{
  "num_key_value_heads": 1,
  "head_dim": 64,
  "hidden_act": "swiglu",
  "norm": "rmsnorm",
  "attn_scale": 0.125,
  "bias": "none",
  "init_std_qkv": 0.0277,
  "init_std_o": 0.0,
  "optimizer": "muon_variant",
  "learning_rate": 0.00957,
  "beta1": 0.93,
  "lr_head": 0.00597,
  "max_grad_norm": 2.0,
  "max_seq_len": 512,
  "dataset": "wikipedia_en"
}
MLP neurons of a small language model. Each row is named by its layer, matrix (down: output weights) and neuron, and shows model dimensions 32-223. Each number is 128 + 32 x the weight over its row's rms, rounded and kept within 0 to 255. Numbers have three digits each. A neuron's up and down rows have the sign that makes its largest values positive.
A block is one neuron, or neurons of one layer that tend to fire together. After each block is what it responds to, as a language model described it from the Wikipedia text at the highest values.

L4.down352:113149141133079153112094140112145167122091121089164162102119146158173175189108110124169120084000098123155120124137111107088127138129161129105152109092135150132170136119090130142143149151120119122132157203120074170192113121138139169128120183174128083129130137085101170158157106193139138143143121102140141183154133121156122047193104092128054152141146137131127155195122126085127108191146156125131057094125120058059118102139135095151070149056103122116138074107120141120113148089085159096119149071075103128202174136102161117138138155067105088118115112139153158136100132103123124123
Description: Article-opening definitional verb. The first verb or key word after an article's title subject, such as is, was, born, or played, in Wikipedia lead sentences defining a film, place, or footballer.

L4.down168:144127136105150139141098117123124096117106169077072101166076092136125124105183121215129108169146119134081117147110035144104138125152151193143123160082160161129129069146090117141140109164060084041118144149105102077131048096080140121126135149147145167129177121203122120146049099125114183115117130139125114133147121153143167091166122162136101123125151127193104163106152153162125070096049142145067184107134110135103160090139170172136087109089096148157136162150164174182134135176153156150128112115145085147176116099101129118118085156132151112131127132127136118069084065150139085145
Description: Possessive apostrophes and dashes. Apostrophes and 's right after a name or noun (Madonna's, Dean Foods'), plus en dashes and hyphens following a word or year, as in 1769–1838.

L11.down218:101118191127125088215155103079104129095100193137143117119139095172158099106153077071095113130104108123104155133103114135135138108152144152151090115152088144070177130169150143156139120116100198143129103065128137161151155122110164098127106139154111109101100141101108106136119064211170128107117128104097165147090111119177088138169056147113196174141142091148100085121117139162090131168117158130171187084114155175173188197127130128125146148147158136096129157171099154094110152107161163126163119155124141079072179126173122053090148124119142168113141237112144138052121128124084129161
L11.down328:141140133147144120106143111177093100175114160190071112136177093141124117090127065188193188160132157163124138092094121091107112088184084157112125131170117088171145124050108099097177135073094178120111170122160133146106098158167173069137115130143168170093184134144127114134077184120174191133165123087092116162112131140155107125156096146153110156151104133078173169084159124122093104139113147116133123135113086127096181131124108119138079113115147117111075102106154110127138103123111108133111106155126167157144168113059089120134099182187110089047129109104095166119099147149117167180
L11.down344:112104111143096141160131149091135141100106079173110098164077107172208148154135106111141083144100186164082154130094133114113104113119077077100121127118127156134085191164117095105131146088118048113109064085129099098137083124175125160138115082126096122112068193142141114126160139132162147120068179125125152107138117107096158141122139126082157147056150088171135160107125142145086091189142107135078142154108127121198155150121139142211177143204173129134086099139127154134146089160120104186152081136143145208138167185175118091128172058158153126119103141145086188127152098134160141146
L11.down436:229184118128137117188100141104080163117093161105172074110118147129114078117094091183136065121099164144110154156129188066031169168113123127104151154138121048098102088161062073177147097131163108155111083123096159093172136147118107116134112146098097132137099145151196136107143115185127102114152110118101151109180116111122147174126118136087091143128098054111115093130145154143095058150066096125131137140137125131135132163100182180130117081145205092173110142146147137107115122103083155146128130146160171131164104143186079127096203143108185147156089132102098150143143133130168114144
Description: Degree and institution connectors. Function words like in, his, of right before a field or body name, as in degree in, earned his M.D., Ministry of.

L5.down32:112096182172122166124087124124101149070113165110164098119124128148102115163129116136110080135113113135093145142143153126043122117138187079082075115203111122115148105131175113194102141136173162115171161156106131101128108115070146084122162190052134175111101079086107106119111109102152124116095104095117109133184113143116118172143069139099123091090176136120144103130095142151144127166182135081048165122135208111154111118123133209175168067104180113116114123077123099192089114137134093136197072183106122102110111128110123126134108132128134145139128126114107128093093119146131179116
L5.down167:099131090079125088146107139118068149152096168129112067185161193139112119106127091092170145113191086160127145141145151140098146148145138172135120127118141125132132094109101094100138159108115085082103074129169117027136115148147147130142127121153113151165128138176114092134113067149114062130130157128065117140213042169189152114066096125086089035120159151075067107079091127092081164079060124139105154163176112123131103100131084152138157171066145122116151083129086120137168089128134102181110173136120141152158147161149099137169089122106166179121120121091134186165144121092099160148
L5.down209:140151077128111079149115123195101115118101134156190111128140106134118095149074142127138114120115160180131129169198148113074161108137178113171084130113093060115107138073138132167110176150145091158125104131083145175099173089085113196132123134121140161126142103128141155130158153165114086066121086145123103190112142056120146134077092186122151139225162147163072096148143156164123184137146110124117088084145114095119099102120118119069150136167107069131075113098162072108110161156111120134055113120076140081094126155214137171123090105129135170112149104077127096089165140108124106121
L5.down427:124114161153130131181151117107096118090135120137131117155123147143177102152165051183089152171107141179060128022144152110166153128178154162100129104145150148105172107096100119161181102061141141152161084182138133101169118124101149072189128076147133148171104119044141117136169125064086155091112092130185115112131081150138140142168141109059130181119148124112123154073146105183157124121165120148177127127112144128121179110128092145112111150157128210180174186165149138164115103143155152182119101158097171138111135132134125074111144138160118169117086116083070124121084094130158092065
Description: Prepositions inside institution names. Mostly for, of or on inside multi-word names of institutes, committees, medals and awards, e.g. Institute for, Medal for, Subcommittee on; also weaker on ordinary of/for and some word-final pieces like -ate.

L4.down275:085122129155157099126176088075140120109116118166126075180105110132109160140147210087137108060172083092168142063119199103172119099157091088103151087119094167125095120104079129107153143107098093141132113091104119142118152151121127100121087108110060092151137138140106139132124180121113123091149096133162131108178065133088137078126094184105145113123128071114048174151106155118077156096151126163081167135153119128150075084115065098136103124129164140083125127061089157097128141153121152137088107158178132160095136060118120131061172111107096188161081154131097158123093180087113100117
Description: Word-final -s suffixes. Final word pieces ending in -s that mark plural nouns or third-person verbs, such as powers, involves, compounds, rejects, culminates.

L5.down131:145079099097119063113076061142114139156131172107181117171143185114124108120149151109184142061147137103147111107139101120063155220125089169130131164135095081152105197169081161123124140182106131122144115096088168099154166159125106123173133141098112154199145115100139136131148120141115123149164187135162144095084128157119106208135153125156129112092121107095104180107184163139121134106159107145076168160132147119090149123151131173144143116171106096141175148151090124126153150143101092160115116132155089112123142127165043169170183115120132142091103137171180171085160153171095129081
L5.down158:138078125087134127078106125123144132081140161117119142112140150146153083133113132105123185068129142107085166099089177162158194095132062106126076163097107093130096118129146126140118139121103101061123125153139122137121192109053144139130115112172096075074073106131084100188114090126060149094124081149171105116178126129118123097073166059129148085111078197107133163135164086115123116161130171155149099146180111162142103097124097179132118079159179110167118117137131145103132064135167092092161074191146104134120093166191150140206126151180091088099126129097166089060088107134159176144
L5.down300:114127101157098137125162115143158136074142114150173119105159168101133164101153112112101136129128077131157092142105098144147077115169139163097129116118134167140173048109180143126076113136095129112135173189192083105077071092196177142065094188121149106128128119131074201132089103124122023077092133108103137114149152107088184151143132196113120160116094147131182147145148211111153172155109125089179122148140121131140134126185101119170131143115116126150097117148150146148107117158113120180106104133171130160125133126093158152188167148090156163138156165134156119138199102149088116146
L5.down429:140104132146089114147101093152119136106089195164097183061114121158122157160159174073127151137168151097119113172083091144097127157090117170082143150138104148141096126133109100083117161192097116107098120134148088172214120087037135125156111103165131118104116147082118166144152088100112126107156146151184109131140107185113118124053133166093173141107128133130193157128161104134173164089125146162134199195088136144135084139148140125098150093174138154156164145100106205116128155150085107133086139140063159136110125133131133135165149154129182186128138107142212129152086088139164102112
Description: Name particles and prefixes. Short name particles (de, du, del, van, Da, La) in foreign place and personal names, and similar-looking word-starting pieces like De-(af), Se-(lected).

L11.down120:149167122094136127190121166159055120120150104136159128122107140109125132163156106123130160156094112176109127103132122083102123116077126118196044130107155116134112136090136077132143069160156116128143063124153101174104133068133070114164145135090140131154178180138150096120158161067113166174177110129155096129145085088094156165146162121107210104087119108099112121097176150057191092053156116133104086091135133128119115124100094185119142034099149108188155114157066147125140090139131149173163144136192175106155175121141119164128149143142124131091094133095172165091126114141136115099
L11.down164:188137119148112112089149100110151099143113160176127117099139115123088105141172153089123121130179121174134148074082159105119066137104112087130158117177109149107147115164188096147143110082128099149111209161118109093150106083116152146078136154155104074130094089131140127067103148087156115152136112132125156104121143065173123139061151112164134117115110129177152113126088080111159094108089183073148158087121114134148142109187051191131125158112156105143112116150187120154170144181116046159150146144131135176115091172102135113020147097124141162116125138097166116158148137066208165118
L11.down251:215098151088137140137167122137126140151147106153174099086114098075073170195117120152140078194140126117120138144163129142052110168132118154167142102134079072076136151170140134128095101131129166122129161123156150114161115140141114169097092142128197107072141094149138082100096102107194122100107137190101129070050125154110112129094130139119085179150122084120105151179180150127132183155133045059136157098111136115143153077191169173155129157183121110125130156169139129161151127073112101122094126128133134160163126121171127155000102128115111114106107133120121080139083149105177156101
L11.down343:091134100053143121087104114103067147131165114110129084147092110179176137153163120113125181127131148180105102125150135135126108163090107129143117118116154129101096120133085185164135199150113125172164105135145141094084107152175146109087127112093133149125117116168108140100150122177076131164140131102158082159116098124113165144126136116055156128124160116062115096053129105138125113128093162147139156133131148112142123041120103150152097095159139154092149103164173136195142039187125126156125065077164072079169109118100099147073138124131135155099117036154105163090120163144184155082
Description: Degree and rank modifiers. Superlative, comparative, ordinal and quantity words that come before a noun or adjective, usually after "the" or a possessive: most, more, best, youngest, first.

L5.down88:115135153141122134109139138180095072121133126133097101215130141078108133154151130127178141172128099085112118108093131105147112089074115134162127126094102137105151179164123085098101140079115126108146093143191136118130154143130087123157120154122126163142128084176123122125085201083206129117168190104113104169171097045137151134102158136166066135119147197086159107125174093129098155154198121125156135094129151034157128111082116118149181089149117135121151126127113143141158146177133090147083069136176064093124194166078118110130100100127182123071091115169128165166084151098177132095
L5.down254:124156146146130147099180085127101111088127135055146122147069099079112207139165134114129139134156134142166143100109120105172122169180168110151158100160144126053120120138140138094159124102152127108106131131148154151143156149142154170097143145117116121200121132089073170071075036138129157063070131139151089148089151149162162167161112165155139119115127144100162111212117149073108150145149116137146100138141141131133113109151122131139128106117200082145122121171105174112121145133133104172104107085141216136167136106096161145232162061104147124178148075126124141063157093113120145156
L5.down273:150148184170142162179156091097207161101162190088123063138124112128100168107162131103107100110088123100140118117119132126098150174091113109165114162142121116068138093153148097146091134177166126105129117117097213087170102077145109125101086092075130122111163138082098143173131105123125116117120173110104087148105078130105158091106185149060167137141098097061069065133132094094111185151085138104136140097132119112133133071221105168182158151107050114118097116123076113160157173142149159093139100086102075111153096134097134169138175141147165093155152071100083084138152134190166155102
L5.down332:161189155207081133114144179157099123138130121122117095091129077114125119082090153113147072103131132105118119206136123104156185153132138108140158076088076171084116120139097155204163086134084139187129148114137104118101126132154161132092088149124089123116163149107083170118137197159115141097146147156052147137059175123117194231127151122135119099097146119198086104195158093166144091109117077158187166169129109103169161152114179169156164133087112173153127124134105134081066117128154156194182121124166146138136142086156132144131108110169132109157152180090094098093117088154144173138
Description: Suffixes and possessive markers. Possessive 's and his/its after a name or noun, plus word-piece endings and starts like -ly, -est, ex- (weekly, littlest, exceptionally).

L5.down62:140197180164146177127118095168098123184118148175150125078118126122111138133114210170147069152118094135122161158084125106102111116185128071143144082155112125054151146135135132165139155135170163120104162106062190099160177113141141084136156085149139144125114171183215096133157110132135088131057078124113157133189080152047119142167107170116124100150163075120101117118123090035112177154096143112129087173087142095094148139114102112142150099107172147169086158055111104132103150067128124108105150152146142112127115129110161092093118177170127129171144135146175135146157162161126092116
L5.down176:073127094140112083107097123090130095095149177134097130110106093148171121086164157134157091143165154135137138163108197105135130102115128173060105150176091184124155161075138151165139111095132101135129068185159066071133078164178139187130152118113132064101165151137130117128115132079178117131153148180091142109124191119155136103120116141129088118176135151122161134100154163079160116139125187127185107109150164065122139127140151139105130114054089123082146128093115050134152096159110145156114103184096096127100088111123112154158115158093114126149140134087119071174141135115150149122
L5.down178:152180091132106150155171098136164141141102129082119130136154133077136124102115120172113129168152145148143149198095120104177081177160157074066124082123162073113128121190117131135127131130137081079136110189131143092115148094151085116155061138186143147120117168093127189114060168140136155099171167147112113166133152132151110153109151071099115134111115088112128165106127140119152097126108063182142163123092160108088128139118116129094110125148134099153129178141133058103151135100182112154092163083154128168241119081125171166157082142175166156187135204129124095131129178148113131102
L5.down204:194082051089146171102084130104148077139126105127097123140113171139128094118136129124124131113114121100102119198151191119083119154078080152081114118111131117140139135127161075122154142142114092068105112148146072076085088176156092128166096165137151162140201108159101132156127089139152108059144191119105134135099080169145172163108153144143122131187172107186106099157117091121127176124118105127169132124155155069129128122171161130092121143063152122120132133141131104075124095246133146136086143153112087149124151127115185099121112075124162161157123149160118137086152108154112154093
Description: Word after names. First token right after a person, team or organization name, usually a verb or preposition, as in Adams guided, Parker tears, Yeovil Town on.

L4.down287:104132176135100166132167131134127100114152100108160089162169152076135114151108091158135097127164128170159181097105170175197102106120167134095149098084147152125157122097150183173095078134093145089172150150135071169147134153130114149107128101172140089120131132067161151140100132080132123101048099170161126092168077131098115137138121122104090168126176120116073095144166153142125062082115127072121103089040161112139117124116144119137134096184135197134091107133138040094155101113192091113153187158145157139142148153073114096132127145137178133118119135145164155111068105181154089095
Description: Predicate after named-entity phrase. The first token after a person's name or other proper-noun phrase ends, such as a verb (described, died, released), "as" in cast lists, or a table pipe.

L4.down13:185152189167128141071074103168131157091136126122106090066116071177136133121131113132095128128087117146145141136099100130122152120190062132161122083125166185152118120114184139141092119189146140207060119162154081180112127168144107131140109152042097160137097117111161131146176139182145171118158076185176122120129144150162106091208179116153196172172120095178127144104138143111132111165106138095150101158124148162138136094088125155137175126072101087145113153083098150171130136113072128138122100193183098104086133136136108085165114103185137161104125141138117113141153082117117142101
Description: Linking "of" in names. The word "of" after a head noun inside institution or title names, e.g. University of, Secretary of, House of; also ordinal suffixes like 29th, eighth.

L11.down65:137115087125109140063104178146124132117148129147148129138134105129108119165163120127110145159086132151164196162128152123172089086119120186163160106170066134095163138093122151158082067117148140122094092154153127121154090136132126140197133103155161105120125176102131165086082087057101160124128130094139049126145143121059094108112124162181086139151106177105125217106117140086101102184106146151107203118079091122065100083118142084130113135145206139111145148143069125108097134141173135138110131083152119143093091158068142108067113101119170135136089159136112133095118155082185160119
L11.down246:121112138132138148126116182166130110158126126163092095150133137046164137042134147121109084090135089086108100101144162109134133143115118137153135046124128102129125121151153147085078143123147156150130090168132163125191134124086102068155129071136126085137097130059101102097071153140148185138138143097141172050090153165148148125148139109149114144080110173084145152090117155141128087153180167150146069169058182168155138180134132168112052176155144134103122154158147133160110127136138173135116166112136141193092121107121155103127130185129114152138078160143106112077097115096097092121
L11.down299:146175163141115114130183106120117100074120128110148141105089111158135099115107164109141083099103098094079075141105160112136110080113062086059051098089123123105134105083117186131139094140083149093150130155181148106140095145094140168147161093151106144130137145154139099161141130163099071104114126091118077104118173174116103157109140090163135170172122195138199087096124115213151142150116105115177076100160148100142164137150064200117129104139100101135097129108132116124132164118136139188087090085169143187175198089084138106072074094132171092118143095144091130125086106143145141089
L11.down443:173147181080112085141142104132113102104168200135136129140135141114083185133088103181099057112091126103114127102123146161096096072189077127119128104168204108087100150085177134101133146162099104142143099182140127062108071133184128173088108119125105184176136128162108101108060177163108120169134157147116074137086110156139115099095083162147117131126118108155137159098072143111112099131157134167148163115155137156187137086164134186149147134078139121130137120097134132092133070171110180140185132168107117184152144068085122139104124123196105114125159107142154144096115162058090157110
Description: Outcome verb or preposition. Verb or preposition right after a subject or verb that introduces a result or standing, mostly in sports career text: finishing in, lost, came for, became, one of.

L5.down53:115162091099125116073177157123130152137069138185112220129117162113094133154121112167143127143104058155138104142096163090064076139165078140150101171102110145115095129147139104161156043129071164063151148142127132149121117132143104120165105174123143145085143120128134176085111124132159131144163116094076118127111119117135138092066135159104138105120128085156121115169116142141115113138108188120133120154119167154181135108173138149124121119139123104075178131140117112103107173108126162085151114119112188184069151155085110140179220074135129158068053141121115160134123119103171104086
L5.down287:107125184131110149158155096144102191112065112090118101125100198132108132197152057106137148131097078110130159088094112111107121129182161177108095166133123086103163135119098112127166128142163174141157094077076112184155130145081110114119156109160134059123093077057125136173138142103106131106235189114138103121137141093123144085173167037175170030082157122169050088151088121110137116085119115059104080138159123153167143099115153128142117155115090137123128124105105105095119147123139115137133135099131147162132180136149085157214082153142107139093117188123094157140139102123114156129
L5.down303:117153135147121139175132146102111122144157106158150165068091094155117105103135132146039095134089096061089105117154154131133105115167147162109173120107094152139137098098143120107169134131126066144170114203114078120057026159180168142119154147122140133133135207155166163145154109152126134102161157125101109091134118109053123063099116108093062152133167120132172124093197162109147144091193168169179122183124120141088136114128140183164116076163143169172111078088096087117089166106123143152120153163155155169137135158174176142173136149089128160146055165100140134128200113145100125138
L5.down398:152086120114096091110101150092127119093148166157101158179148092172137157163119107098109135154172167115122106140189132143148063091177121076128109148134068144128131165141198131207085104172129180101088130139128096179170081046156104133085124175091111124130124118100088058092180114057134146152117096107117140115083076162140130112108104145121112158220152086107096122114111126164142159108125082108114097119105089093164103163150145229144099098173098134131092134126115112093163172139145098100135127148152105149069155102191141171058148145150107141156074157157130113107147162132143111104
Description: Infobox year-range colons. Colons after year ranges in infobox career lists, as in 2005–2006: ADO Den Haag, plus field-label colons (Occupation:); weaker on word-initial fragments (r-arity).

L5.down120:156120111065131165111078146135109132088124144163142127154124120128138112151161117102104089177142135122089132077120148111128148167165129138167126150159142141107148134110117105204096100094204116113152204168084179069180138172172128112089127187176067150102086104082057187165162154096105142193116079092119132148151121073159156132133141046090144119125112136076135085124101179121152104118096133058124108136110131123089124127160139156163159103141090108109097082165121073116156158117106067139100076145138096195125087151117171136088138147137124176167120116119115121155120104111127099168
L5.down269:140130092184116178093127179099160115101150132154093131097133190148186104134104165149103151130151108062152111125133149195133119170119083214128148154134084138126176086095091095106122095127155135140104178060144127138179135134176154186147131138150098127086177101203088124133114130144130128131130129147132103047121120104179165089117122129075138129180079118139142101081122116141126172091119145191129118112178140192164133123131121205124114133080127147112110108060104115134067154147124144136093058148114116138163104111118094127165089139197101154135143171124082140122157044145117085154
L5.down297:156151108155138170126144096145123117117063134153104135121123107162096090152101129146109125095156130135159090097120120138148157202115110128063107161069174175093094120093060101105129115103154140121098184134092157087124128188121164163124135148106123139132213134151052125126091140158047158108175152119154146109137050124102108141124082064152134119142174141126092163094109141136120120105149146128097116101148116149135128094129082143149166147139168128123142152155136190084083158117074123187100116164134103202102142103124053151081130203138198156102137122101143119130119152107094162136
L5.down442:199130130123106166153149105113122165098103133148127122168139140113156164168083119162072088150133103107142055093139151126116158130144122104183118140181157158170140129155131097073076075078107119053117147155089212106132164075153151115153051115111109141095133176137106143136167118167138144068124077111162157113204108151112174097170156152072151125144083092170116142151131133166046151113132097141107053141116091125113130105080107101145177116137112131141136203086154169143128073134131135106126093180137156188130111113227144154120172145158119138120116146105080170153102129067118152136
Description: Existential "there" verbs. Mainly the verb right after existential "there" (There are, there were, there is); more weakly, plural or verb endings like -s, -es, -ations.

L4.down63:184144099217186116109108155143134137127135108135126142127096084142119176097123104153069170116105120159117125092137146171069143169126163135083117112134122143106157128094168087149132148142095138095127120080146101135117138167161080077147148166104108162133154145166124123133147160087126109173150136115124077126078136185101118138139150166103122114134100138138111103175084124163096138088148099174102103164133125145117104088138125122084164101186155115100117147100122151137153148160137099188129051061140098123113092152088165084069140181117184119143158217104117127085145113170175147093
Description: Infobox field colons. Colon after a field name in Wikipedia infobox-style key–value lists, such as Family:, Time zone:, Website:, Occupation:, 2022:.